Weights of a small GPT-style language model, trained from scratch on English Wikipedia.
Architecture: RMSNorm before each block, rotary positions.
Training: a variant of Adam for these matrices, 360M tokens, 5486 steps.
MLP neurons of a small language model. Each row is named by its layer, matrix (gate and up: input weights; down: output weights) and neuron, and shows model dimensions 128-255. Each number is 500 + 40 x the weight over its row's rms, rounded and kept within 0 to 999. Numbers have three digits each. A neuron's up and down rows have the sign that makes its largest values positive.
After each neuron's rows is what it responds to, as a language model described it from the Wikipedia text at the highest values.

L3.gate501:486468495485486516619486554531539557481467519476524474429501503514504531437498512488507544513522490556471507448452540499546460457471525470488569429418514495493502471558516535485491490533453445480476509477506418458497559571528522507585440497455453531510511546505529496534518542497565500481519544548481538542488520484449524477553526459464514536496528502549445504489530477488483452532509
L3.up501:461461484505469544504496421551572536491547491524457472507509469491523435519491479516448480512447513457488551469529538508526508538515510579499487502484507528581465488470492489475499439445476412441526506512465555525499500451523453508460462523520569523505505539534472481506473426488448512605498500441510522508578542508487430507475525554508469459546587450446421466456469511518466415479524
L3.down501:536513510466451418442505568373520432514494495419555531543535524447459489556509518495519481475533468451543549517541437510464538496516488504523482467555544515446480565493474514517559464525461538451499468452465492560558451471514520537456537542519486500548535504517459522493485425440492522485572454541483474556464483595510547498496436575510456524502468467524524525484455482553513514542517
Responds to: Section break tokens

L4.gate381:489499548483492481485461521370485575505536543504441495531499523438505471537552478439587508469633536505518515507502513488556494490528558518487517498547497506533573445509508496515556479517477512517529497466507467528496524492457484459478474534415476472518451430516511518565513530485450510581475548486472453441474410492498477497506474499532506505433486579445492488606538531493514506510553
L4.up381:491486488510510449545521571444464523574463560506502497469525578428499473540475478514535516545584502493510500466487565570462504434466528557485502485523529511502493516505592526537503518408477513489521546525488568512501586523526514497435509406474490487515500520530464578572525458490495529578500553428479514516541443370537448492468549559545493493473481519458491470551563466477443463525501
L4.down381:533532534543422531473459455471514483503455509570486490477543457466476504488455474473477539382571486524537486498476529548522547561540512528594486472475517527483556525513518563542491486483518464536526469453529450446480491471475491532497504499346455504465442395551513480525435520459514510515437494582490424486440494497395510462432541578417532485440497513498441529442517503489503515517545
Responds to: Noun-phrase final words

L2.gate653:442505401532478480521477451453562467550411475494548562483447507497530503530532439543554534542565490537595502548474439507546516503502501501466486515467464486497418476474529433479484522530409441513526524486479478494476432517466455497480506482478459497523501511482542525447505483545495518481450483565483491482429428507401533496459521501526480482525566536533567467492523454495611538543481
L2.up653:459470415523505470493477427520554508554420484551523542498515509494548501515516434547572552493597492559573489517473445464576552492527475484490470478509516503526431463411531460467480524506430431481500522453455485513452400520450451532451483452505442509505481500450540522439466474553497555475426497570436513460424426488410533514489505531512446457512576530532560491516549468538559525552492
L2.down653:423532533556481521472556448556572567489432393478512524528454528459508488528483459498545573507563520454556614459447441489568485473519542498604443453569533467545409480460536538477546501490539510448467559443426468480486378467433436485483459489442544551469450473480500565453500509551534561469492515564456502434516476530448544525477537535487454471470494479462465506533476474474544512493503
Responds to: Round-number digit chunks

L3.gate452:460508598506503438456558446543478537491425553440518500610472442519598505489495537551469513486592443444390462490538534492548466466487502540544583437529467498502446491498477507535477500483503479469505525504479541503464483552475535548495549503525494531479481539510482455553480467525589533504527505533540500527492536550510491449451537576541531537481548502535531444407524552426481497528444
L3.up452:497497532517497482504515487552515533502505477452510534504466494491635513521514506557445553487588461556468481490467658520546536488527538502529549514540527511506473535547534527519534462419528471514533528444444495453487513547518464533491505449466447459454466521570490454471512411535547541478464545537534534509471486514565620449474535514493492511449503522535639497489469574467469487508486
L3.down452:533503478523449481427483540515524443428513479515478520463440555538598575552430519499511517467451489542593531444470521503556506432454518477359484528552538519481479552509567507505476458467463450557412493426524535484556458554510563554506458450473574499482490574481497553510587498547513477586468489518517469499491526444463478523488465461458500520464457516485488512544509454519515513464512
Responds to: Table and list cells

L4.gate439:483455506493515514516458506497543488438489441474492521507543567521489465501470486418463527515550500468566459477492472517467467502502531482485510462504483453430528505488446489473525469589432546504567495538483481449491410574435528535447520472522513526495519464477514433505445547504511490575587506478499452561459451537487471503432467522470460481477550533558524516597569531522521514509525
L4.up439:455471444503474517551516562510558448476457471494551473508556531499493444479430527487452513431544391504569557488453465501457527495454500469515491512577498469482472540535503488421483475498449509517531450512467507500389443478433470465457507550500536540592591464449531439515508513513549539517543613467529514542491524462448510514449473529428464498533505579581483449540489473514560461549533
L4.down439:508536487467503530465499542576490522490450543445494500470480546537476463502466455530452471494456528499529530500474485479539562590458515485657423484539499529503456576495512523458561475468557465418469507490492457544554470461520469479532392528522533554561496508488490513502464446534521466447422533509569553545525506502472506526481535564501430543542453475478477473488440476492525486439525
Responds to: Numeric quantity digits

L2.gate481:436499460444502481548472526550515403480487405482470489488499532487527555474537533487498470514550554499476482486521467504502494535492509569510483489433498475475526436525486545443447457496476426495487549444523483567549554527441516471473502496465523512471429507532563496542498484517494555546540471547462467497545535538473530513565505523458478466543458472482524465499506501497508547466498
L2.up481:495516413486512527478479539540413388521521432501470524436507494464529518464549514515500504519474552468429490481551507534508501521478525401484520496471428454541532446521454492470486460584497518534464511557453464536605504551521524505454470499503491486564464517518571520500530485497525545527414459475484472532507517514509522534545522427509477484491476481459488473503471505481482530467542
L2.down481:538514422482452484465457563476506461530507458474440545472516478498537476513516480448468529500476500552436539457564477508484475482511515491636482481522542428497538528551438557559520521524456430524509445538458552489527558524576503522474479477498526524509422501461521499486553516611529546556487518472484474485508514501520480474535513542483386506521480473395506518471434476459510498468582
Responds to: Domain-classifying adjectives

L4.gate127:523491487576484483538548533446518567477474567461454449521543496468491545459544440475478507492503508443395498421531511527585553466448545542491540454577534501527482455507494520473494514481465473550460512444456536460477505504491532535574458481432539497462506524519449540485469459498525495519505468532472495488626429516532522533576550537499438459529539534540408503506515423511595462554552
L4.up127:488554522533532500432508525415505542512506535509414442451464486519492502528607485496448533545490507546475500454522504464496514533474490453464552489505489520507491456528509474493540494536450522477529521435523560497582458466555488513561565496479468460480519484560482530476427510480551497539414512508507472513555451486518552580502525443555498476523549552548478465551465490470573480581527
L4.down127:568519529492490476466487501470551523459511515466419518488537504472472469515514484437482492520554512491369469482511493524457492462489480487606578463456520498518448521539499552533494498537443480498487488520489488533508480454480466490534445536498522495530461461493419532455459516510482550448551409476521433460505485573527506498495492560522492422491505472471498502491521486493513451529547
Responds to: Capital U, year endings

L2.gate819:526446497563469470500509555513504514503525558449543494451524429487535473530526530493498554539560515496453498497490504531469499504539415491517493491520469561510554521483482485553494409462430466563476519462505542502489505484543512544515493432469506523507492469475507431525515539591507449539477482513447461459517498517549502487507549496494457500405429520405519533521505545460510504540495
L2.up819:519548521482511518540458541488541473489506573459554457444491547501489484442536511528448478474429525600503472488549485494475506509492455448538536448474473514535551462429522452539541535490567537555477445515521513458467512497505528561505478506508476548380480575462468437450427517481462491472498461442514493485541563537451416464483507412513549511470486469544553426466571411513485568422475
L2.down819:506562487474487526574470518512491474514500615532487473491496529481525478464468469434477495462448508491472484424526495550483498534536475470506485460475462458446564482477485452519524570478553520576481494480515525532447492493518485524513495461467550567427515514407515501512440514441443493513542489461487526541538497503470524473474529458501507562498489453528520521439580469565535545414513
Responds to: Head nouns of titles

L4.gate411:504486473566481532511567368462467527536512518583524505521516458532503471497494462478575464492505538437551508512469479435426479470557481487495465589428568506530497475554536485557490524522452555497507487535547577518486544494535563546474477475459543521434495485503529563501552485534525493484523557443504485535510471505586466492604530520431424472514533502506507499543498539511468446484538
L4.up411:508474522492499526507544490470470534504532475522498455550545516499529490518517462522538457406533483504525515562521465464469544547582476506523453610446477575527498495603419442472488451544499575571546428473487567478496454475478573469470552484520494515479541473477581601545478517541436520510525527516526529511476530451527502517495517420485554525493513537527553509508525506495480512466471
L4.down411:516429492490461526509585502458521505460512486504494585524505501501571574494427518482486496496526457580492529491495484542478535521457461451427514515493590492525527562551436497429423546558517515571456525481516525444528520430474488484503486520528520557530483467543461567513526544487465536491427519588447424479518412529459431503499507522427466578513522517545480534533584482437492487542513
Responds to: Proper-name modifier words

L2.gate483:526531465519539425465528499490443489501516550506564508470443526480485555573519543512513504518537530433527503426471525494516486522515535427415605479507467517578497418475487524457454481413507492570541473533493486464439548516559530469499484465534416520547548530518532473561472431507516527512492383514521505568435516484480477466394562487460467494443482487492514570478565537553395467525549
L2.up483:484483543518487554482461490490551515431483529442518585515471429456532497500470434492520430503564514476462460471523455474520536528492540504517532482448534482515436458492528502598484504509500509525467506472550513513512375473473478485472506534488499491479435467503473466502519488486500522479489467490540533441465502474522535463487545443476451506494541425509548465517479554517500475476508
L2.down483:578472443534469421473550499486505472544503507515478460554480442480570419496474532492503470455422441487483503448459468548534526503525518510410511453510498443491506490483529469542414530470501464462439449522494513519474544519547573555534586567492526521527450495467477464559442516558528495503540488498486473510559505508467534446469537497441568500473515553524457575441443501545457453495576
Responds to: Infobox colons, word fragments

L3.gate767:540572484560480519518547405512465527541438518454451520487470467538549522505486514511491514512580531503552453486503495496458584537513471470514432441444568442510473563438442464468575502562502501521559479497449490554452541384538410496491498504469501561497552412496536517494477473516506509489510514550451475480516460484524461524557522449481443563465582517511456471505536493464496508479498
L3.up767:488571454479529528493514514513453513500493464471482518522471494502505554484549438509558447491517562513469498419522569500546451515487555463530514481487563510531543524489528520531488499564480511501539587472482496484477481380572549502517523433496506494494529459534452442515482392528573466541527518490466527529560510453557467569528575479430498525457514504521528458536464519482440495516534
L3.down767:481488546432475495527502558485473496537513554539538542505523453488562466433501525502520501469446499469485572443502469466478558501445516552493508471499494525473485467582479523467488497463510430486559469484506489532499528558495530503474464533541546482504509603456441510487477503467481526507474511473506475509509499518564490410498410473559523424556487494508581532509469537490519463515524
Responds to: Foreign name fragments

L4.gate453:526525529497537536476536445461534517475508504516474534455441408503502543615588498439514479484518510539530488567576538461464484513475435526424490547488506486477492476498502501514532411474522491500503490560484442448513492544502498451474495506541478457472513545556505449433439539506491435508492449540524471510589451490537523507549488540530389520551555473506547558514509557511504529561509
L4.up453:562482519532552577523586465433488513474464516505451540471466465510484511646525468470475477478548460591503573509522532481514501548518438516467554609465538525466473482468499499527514414443520498490460490514506480436508512584475477453478488550598479451518507473548492414468424567536433506497497497517475461573585476509491567491574490549526435538498488503454569492500460521530546491525483
L4.down453:581487497543578531492546486423509436488441556528425512486528488507498503565531447526471465462526501528517600529483530456444463548476498498597476566458446438500445532493548524506499462459592503522496506508535433509394506571539446522523495558534578473496506483511578454466425523512449473500470497528505462485495556483475534515496473559526479533552460547472521538504468488482499457506503
Responds to: Math and formula markup

L4.gate232:534530481502526571496514512478542487525480530481485449471579473512518458585445472524435557531567483536495471549526482486446503528460460431578577447538428485535478486474519562481491516443500573495540576473567526513492534477531502504498488465569497527557509448543513548572568529512537441490487490442509454567438483469517488413531529498496528536423470454506401457493492432534503468437425
L4.up232:492527601526482458540511574571482483460465550516561507527490435442502509469409612566493503504505438424477441449465493520505525515529475493532537465490462503471474449454495549480555496489482494517519496521493508642498487490473496528529525538490544475461491513529484538492523524519462503487550527520508490475442519509512499475500502509539495507485475601437529502539544473426561471513496
L4.down232:578573426518522539518510454464499556487553471441504443449473550449530451503577548465488507482529508490477529468445519499543492485436473493596481521480514410517562458540543486545504462447534487470529572535454470481514484533549499454441429448479523463458479435490586460494560530498529480559455487492483563513514456442437521498515466444460532392423485523486476464472542485517464518482558
Responds to: Year final digit

L4.gate690:528603520419517499466431512554483538461489488447546492529488554514460545534520531474484507478497439517506433452575519404520502484474429419474459535484502520482575442491500546443473456501438492476471562505572445501547528542543572525498517492485480481510528450554455563451502451433555487555533540465482501481467452528507460561489490483559524526527470494455530411521536460543457484440525
L4.up690:469528502428544592515434503494542527468519509448552474507503545509558549507496533488489471512500489512474527394536480450527540428505433468542457536462498519469533474530540499489554439502506477449457570531536489466468535473507521499495440535504518507479515516504474559524558488520490467567550466475441518534479457559463404558527508432514518521498510528411426442496505462518498454447521
L4.down690:504477498553465517549509510477544481469495527467495437483512550509509494530502427447459507543474613503529579462496480508464535488515520550663495484478482548570491504514572468509494492510484462476553546466461551504494503506540505467526486552503528495512430458433531458532434510550506531514493481409488471581489470520486505446508400512412517477553489473498488519507451521484506389435525
Responds to: Paragraph and section breaks

L3.gate995:519408497516491537516471553542518485500543507536512487501504417506471497508539560430526519575533499450456542464546529458500504505519494550512459538460510468587552447522498506521453524501516478537482478484515534531486422499437529455456475505450468512486486519511521602526580485561469484547416398473529505540450414447489562516551395481577523448493496564500487531491501447472546466426502
L3.up995:526486500451542543485531555574529447398515554534495509521504483494422506519536515525537499586555521445497497491590502501484516496452477551498486517463504436514542442492589539476503529526561516464461540515506516501492434576412478469447453460449545488487506535502475540484489422549489527499454489473489531470403442542497497468532448519520478447544509508509538510448498492520534538444548
L3.down995:510532495515480422508455508502555398486528542455470476519545522505489487477527435557473460540420519547515519490458499481512464557532531572675547532512543468466504521508510486530479519481494444507462482560462471503477504495453494538494583471530487468503464454546452464504539418462524455471509487525485541483488477557488480446503536503533439498457463441503564514497511490538508481554473
Responds to: Mid-word fragments, esp. "iv"

L3.gate353:531440514570486449464530448506526509506507540518425522476441540511485515517463536524495438521529517473497468509540499551487480527447464513549485518504416476482568575554476490445563508510512563438444498565503416517513539478520510441445494510465485434515579527528479520496497469536426499481484548455568488506481566464452461516454536514468508576555497530494440480537482522531476518502580
L3.up353:499512418599459457454520503508543543535503515509494466465498517524472481454533553539535453502479499525500436525530481554480479486477424487563466493534401492519531545596469459496490445510484533467445489557574474502572476510422566514526582456535474473545541534507423489487501460531480456496543489456589495516440571439476442526428504530519520543535508535516500494506472566513490521592513
L3.down353:481487528516491568497500549540536526475506526496450541529485500468511494519449490402465523509508491418488581464453500465519499477586554489637506502510584465475459461465528509490518527444531504522479449435480524487448472493556393510454508562464598514483437483505561513496496539524487476563517524505467524485522430559545477460586463487520510450522478459485448443533472434493520416451517
Responds to: Word-completing final pieces

L4.gate766:446466492395569494450464492479471502401517498446446510480469454563514484531535512503443510523423463461461482446525533536526505545520464519497509503517517549439582503478467455466435507524469474501463535578445456541509474498525538521526436501564494423507533526513620538494493528480487513491454542505434513489527466460531493463583464486472486580544541503497532490499528531525418518524519
L4.up766:555487500589446517429468470534445477469470532482472474546492504426504468467490545472517462504523546533508490483544476511560493545577513574450529476458490501541473496496473581489489473591475521515513502545562519577501518457500542508510559421444533513536428542484501500537529479535496493533484522503463487494477604581542451524474540511583461511487435483500517496542467483424476541439510
L4.down766:452524492413538504501449469485527503441547455451448524466484460611479483553516493502504486514461462474430455446524517530511537460484465501409512478460551516480569481512466484533517538449476478497543560568430503495481480513546476496582438498530472429503538425520594540461547514500506494471482521523442505489551484450487539499538463493471514546477505542486506486511579557493511476598533
Responds to: Attributive classifying adjectives

L3.gate996:478515514543498470461505415467486507536467494529502483503518460546537443586537502399489540475560486476464495555486502467600497508480466541500565417491441451487527498487515498470485486484510453511500480556538526541550475436469510434447443493522481561505510556511468490522504540476472525509447485548546516513530380543503491484552423392424523547533530541510466494448451464505513478493471
L3.up996:559488453533478492541549532402527452552468566508504465497534469491586491528537498505555429450485519432489493422461559435559559535478553536521480456460436483488475602489506469482416478571495513563518494532513476543488473446530506490503490473505488525467539613500552451515461560484493502494495490482467444462507393485441471525516543413506484545471503504470503510524446546553493532569525
L3.down996:507462503461437547532547464451483431465541443506474485468536472534548449564554510465558409523499473491477497460561474459562465515589588507533542498478531449449489556436438510503528516500482540566505472498509448505482475505520553477504459548554466530461490510464561562534476566548480507538456533454539433528563466434533457454504465489405512546481498576556521458500484465528489482458485
Responds to: Start of multiword names

L3.gate768:503532535465492500432450534572584506442533412468555502542471490552472552505477470527435459504545523446495524461505490474484531512485516481477515459545484477500478495489512494451536445427500444561443509501452536468418412541445478470429430518503552459548539493473559568498496519459559503527448516494470485513475468439460561489476469504449447477535498538480505467467529576533522455478561
L3.up768:530462539442522518519486498496585468463508437515531481592498543547571503509515503502520485523516585531543431492505518466484468504470472492489528489555513468547458494493492486504547489477458447514457505486498503445479390587523463528466463558553468543533544510521500481555508493527585514537477524540471398521504420497463558442510409524511462462576526580526488496511474559470480516611494
L3.down768:521584506518490490429503527547519563487445452466491507502415473532451527455437501498426563523503440402471581489460492508519491515500487483644467461480541488461473544479514530420560441518511489525493504502524478461532493482459487452482483458470563500547499479511522587477425488517454512445485574539395518475484461469481508528454498513521431521484485447433453510520518476558519482413504
Responds to: Round number quantities

L4.gate249:473503431532473509491406504541484486504484483539487480575486485529545511501559507524543571463518479471470455522548521561544482528501484600479460530462454473543541508477511484563473535498530540501424447511408498491539538510535505467449530460494511481486489480506460449547498512502528466452505533526470493453455465514563528440477477424553415460503516487587534457460509499569462420483543
L4.up249:455499509506534507522483520539516460508540468585536461553509490534535547505543428540563541449448526505483565480515569533569564527463468559478471529512505461552562577512628477537492527459525506510420466546434490454516556509521477499447489409479511510459498483514458498495518478543512534486417514521488530468499476546460463476450451390486389517478582496555512521443519461576455510460535
L4.down249:491440476532445509453508492517539399510463469457540439501494532561533541513512427503518499498432523531465532439522531485512493530489505583616489527502500475553579605523572469541448477480535461587452489563504450461504513562521540537498494535494570526469507534485467522498561524525545531488475488479549528517523500533525403490477428457557475476412556490556571520449451499566524506550529
Responds to: Word pieces ending in p

L2.gate34:502538456546475520507532435491447515511508530499513544524528507493511474559554507556472423447514498459474460480549447465488467485560479590500521458464508565497441470509537512555496441495453465442444376561450516579503530466476552454484584498522480515465532478499509437472507549543469543492557464545509495542505495567526451483546478412512462528502476546541482508486526511451553497519426
L2.up34:479442519537475535489474512463444477471487474475518445443569552493506572570487510547531484496473509500489510452553546464499525473537496439478498446477487522537447445485469576533454502509511519521482539540510489521425440469529537447385587517541555478528548517548552493520505541471458472564479473431524504418448468527547537540506578470500509495547481482547447511561429477495466523506508
L2.down34:508472499514449507493530509439549559472521511501500428464531505520549545543467452488506422475505511494471492412530528455461541464548529471576463541469469507514464440520553600468487553495546528507428533547442488495464490487539541442461516516515491507532543492476556484496547481534444528562439500498465506460468466433480516538480545553515496510549515553497474508555512495549469495457453
Responds to: Start of place names

L3.gate175:519515564517556402525529482539579501532469496509499437449446494495548468562554444499548505548455462500486573447483516384506502506448460498484515545517523407526473422545480492430484499467536498554501477519384483469512481489533477427508508483516511562554549531432480497505452517524499547461474508482460515531495465501467485483464486520475536565545467564495512454531463522513488446532506
L3.up175:484478460524497449530477548528529461537438499467550425547487468462562515580509523551466496467591520450477484487514523423511465474436480528511569556538448506511542454509436480563535458443412505499643496524498492465483475507537452437456568528529519485527544473492500489484468497556433467492499465531521581540515488516569580540462460551513526544526524474518467527487468501420481474549482
L3.down175:521452502484497456501511554477524446460484505489483476527520497551475511527502447516449489539469487518514586434508575467448465496471513466663466472500516429465558535514548518506530462507608502595467508520452530486469542510493497502540484504588543488561492498491556460423397509538451543480435561508504490468522469535516402504468490514563529543480484472470557421495546499528485442521569
Responds to: Structured metadata fragments

L2.gate199:463495504466465491526549524430567546484507457522523531549536558527479581556462485498536516478518452527518472459532561476514525469477551573496484465566544505465425516539558486500425538456436496464526530449551530461466490517511387532528485480458509482516443450522487484532502498469490429530464548497470465561473473449469527469487531515512476519522502445453455438449533527543520550510526
L2.up199:512518499454512465468491560487514455497494477508543495506520480508510447495428538471542492532493496531515485507462521461543483508489505479472559524505534459535428537496518497521492489477476462549488493504551582530440467511491520550454486521512499544509527481400507455502454528571572563426428525514430463544524477481495519463503520535471424559422469511443529403523475546531523486418504
L2.down199:448542547541576464462548450554488530484492452499461479489417460526476469476475534452440477537523497440521481458439441516543446569508519461601464499470531508467401532502477461461466476501584487538468542507498525483503480452466492493469470522503597502532521478529514522522460438491513555503436555423459537553561415482463501476529462513539424517472454556431503474511466493503521501472480
Responds to: Two-digit number tokens

L3.gate462:471493474436473450431451529487551515417460474520475500476457497504519506524505547377471507530452516483531500511546519499517475497441515423506514504433547582501605372519456603467497485469472422575481547529475452465492489442482513503492535555524512479458461501487496476505515454499415538558421492530482518458467601528538475539486495479508450562530503475433482534514562482418501468492483
L3.up462:459496465443552536499404450523503462566520537501482466427428502583528485501582463581515493526555500569461535421473499487485529469530532461522488526472497548505491546509546514475458489474523482532534473547483476509533512455469456389510472486509481452576524453523543504459527461485552496455514513535459531513516490490525487527552570463483518676538482490563471445488486485527510506589540
L3.down462:495543512473498462482453461501536473523521469493501513488530496531523515515552555553509557471463524478439499473498472500523565494477484473520542536497514512506516536498463559566447515545507552465516518597494523466525535540467482481488461508482508531531500531485510552536602489520549571483548508551445547469556464452511484528522505549514496509520491488538488501478582483460570475540552
Responds to: Classifying adjectives before nouns

L2.gate854:507521486437547484472545544471610546520484458405483477539516469539500504489464528451505545471518472535500513508527453518488526477626525440435516434479512523494508458434560526530480500528479461471509499487472554472522510406522556520505468536483503531507520527481486529545516553471580419551493415474405469500574456453503535513495497515491561524520521499487517473519542447516542556447468
L2.up854:528499509451464469480507558454602523558517483416498572529516480528510502526476561481493534481482472473464518517532484476487520469594516455499521462464499517510450522529535529569480546492478463463529492464511510518470514392533513509560521508476502541524483477521441487501513520536537508573500473528423423457560454508533528443459509525524501480504503472469530510458523456506520541432438
L2.down854:482490486484528455478574501467551517495505509498487469579564500523500467505403529494516520439569488497502685438520544530498554486553569480600567469464515536481447512491551514545499512514504429517440481493508519502450480431462514496546481555434600555485479519464467475497506518511500522565535461524432501484570483489518545468492510507510497512518425463505519492496550455438574489425484
Responds to: Opening pieces of names

L2.gate12:479506522508508526545448458539514531497496466452480529480489438460518484571465485509525530480556516448455495479602438501473451525491535596477465449564515442538568486551522517485537470481526507494439525556499474501508454574528499431470506494495503495564447470499521451548508540543468604524541559467494501476510468525595529478560563535501470490498501491492462405575471540540507507479490
L2.up12:525541501532490525492461578505459545541469531499466478490475541558550504497479526492522547476559500438531476439535500477459546485513477494432485402499494486538501547500586542481535497501483488529476544451512492493527469529530481466514535529495497528506474498461530566506524450543503487515535472511557539502537502528512452538535518518491482541421467521503435474482530489460487458525539
L2.down12:557502514481503476467545499453482509532531477516504508500465496477428562477515482439464503454541426556485510548452513512487517472498519489817491550566511545447514516535576436524510478515532462524499460491518504519442470499488462505471469482542508498479509441496527473438503520478509453430546499506520502522545524497464502524494478584450508487468496483512501462527505563475483480530506
Responds to: Digit 3 ending years

L3.gate720:546507470525551478505542433476468519542499536483510530518501506505515517408527523527574504485531527555517486462516413493575464498595522472494540503515509450511443515556492542505454544495535567487552497519485549451465584490562458512470540449481475471480464449492601541498478515520426431482569499493510538514445511503474452427531530525497547496455446476512545508519435504487483462548525
L3.up720:483490500531495521541468567433560518508561548517441472501505488400518468521502471524489442475526502499422485472513569513512528513496494512504516496498473546481488502491432476499461539511473433547489478517547478474528460505551511468517487562415412528469522508511490440473521448451577473480491540492435437472524466558518520473438546485457526564497550498540517465540515459464443532479536
L3.down720:482536603500489522475509500476504502528484520469518429496434454516490519414456539414458507517443469459435433474505522505470498521506518471394533505416522569521482448531476529483481527507433476486539465491474543494518482555559477441495534479420574552497490456465478531508428489479462486547506478488443546398414488535485512468499487472498482558493444422459462480478480460532518487499544
Responds to: Phrase-final head nouns

L2.gate720:532453475472475522451507517449572554499488455516551432415490436547558486564570442483533535501447529582537585512518567485477564459550465566474513494462517504551509547513566499502541549497539523519468503409482537447501481499503503469440490511491499557430526513507546505519519476461419485487456518539508427493500486523506442443510487508459474471497570485530452519525494430509518495487523
L2.up720:527524445506539503518488499486499507482462501523501414523493481480488450547578450511529458477481598604510516493559597528497524476476464506423448513405425547516512539540480528544503463515506515478484455490521534542566485523511508473448532517530497555467472531494486524507555543437445493490493485553504496430471508477546446545526438530530525482511583513575498483506547511522446487572443
L2.down720:540474483504433480436472495498546509521490470448521515436514450522548455500483463465523516575550487492424616482516448495494515527509527530576529491434501492501464553512577478585508559493579535542490503482483563476519471549543557486437439482465540556459438500427502485491469454525497519447486553472514483558513435536494503454481506453394422460458499492514508508549478528532507441509552
Responds to: Word-initial "Ap"/"p" fragments

L4.gate700:405501486557490394494516500486546517500437485502470484537488502448510533536542486496493521534490475476453542515544424479439517480518467509506561441540456557565531478485492488612502487491513514520503464461589453530579538500503498505494514519462577473456440567486530506481471414513549530502498460483513438517493544518578527470487517501561497469442508508506526588453494466456430608490481
L4.up700:443518469471463444498488476516475554401443581571474443513462507480528525589551528522471434480573510508450512505535431461506494486514552507470527498586475504502437469549506553571472452476495478590451432485536500519492478562431507478517466487510535465475490448483494458426519443544522549476546515525504484505417481482566533470584432497522476444496467579553475507433547460516428572492550
L4.down700:437492519549496464440507510512516520507439525514458479560548557499502546566545504484495507487514460529524506547524489527387508497550466511602492473474435562476485502482526502523478426460485506578530535463478527560555552541522555463546502497509565529458440472534525564488487499540551502509542475577555507538447524431497490487491545513454498528503474469604446541475553490483537477505555
Responds to: Before year in dates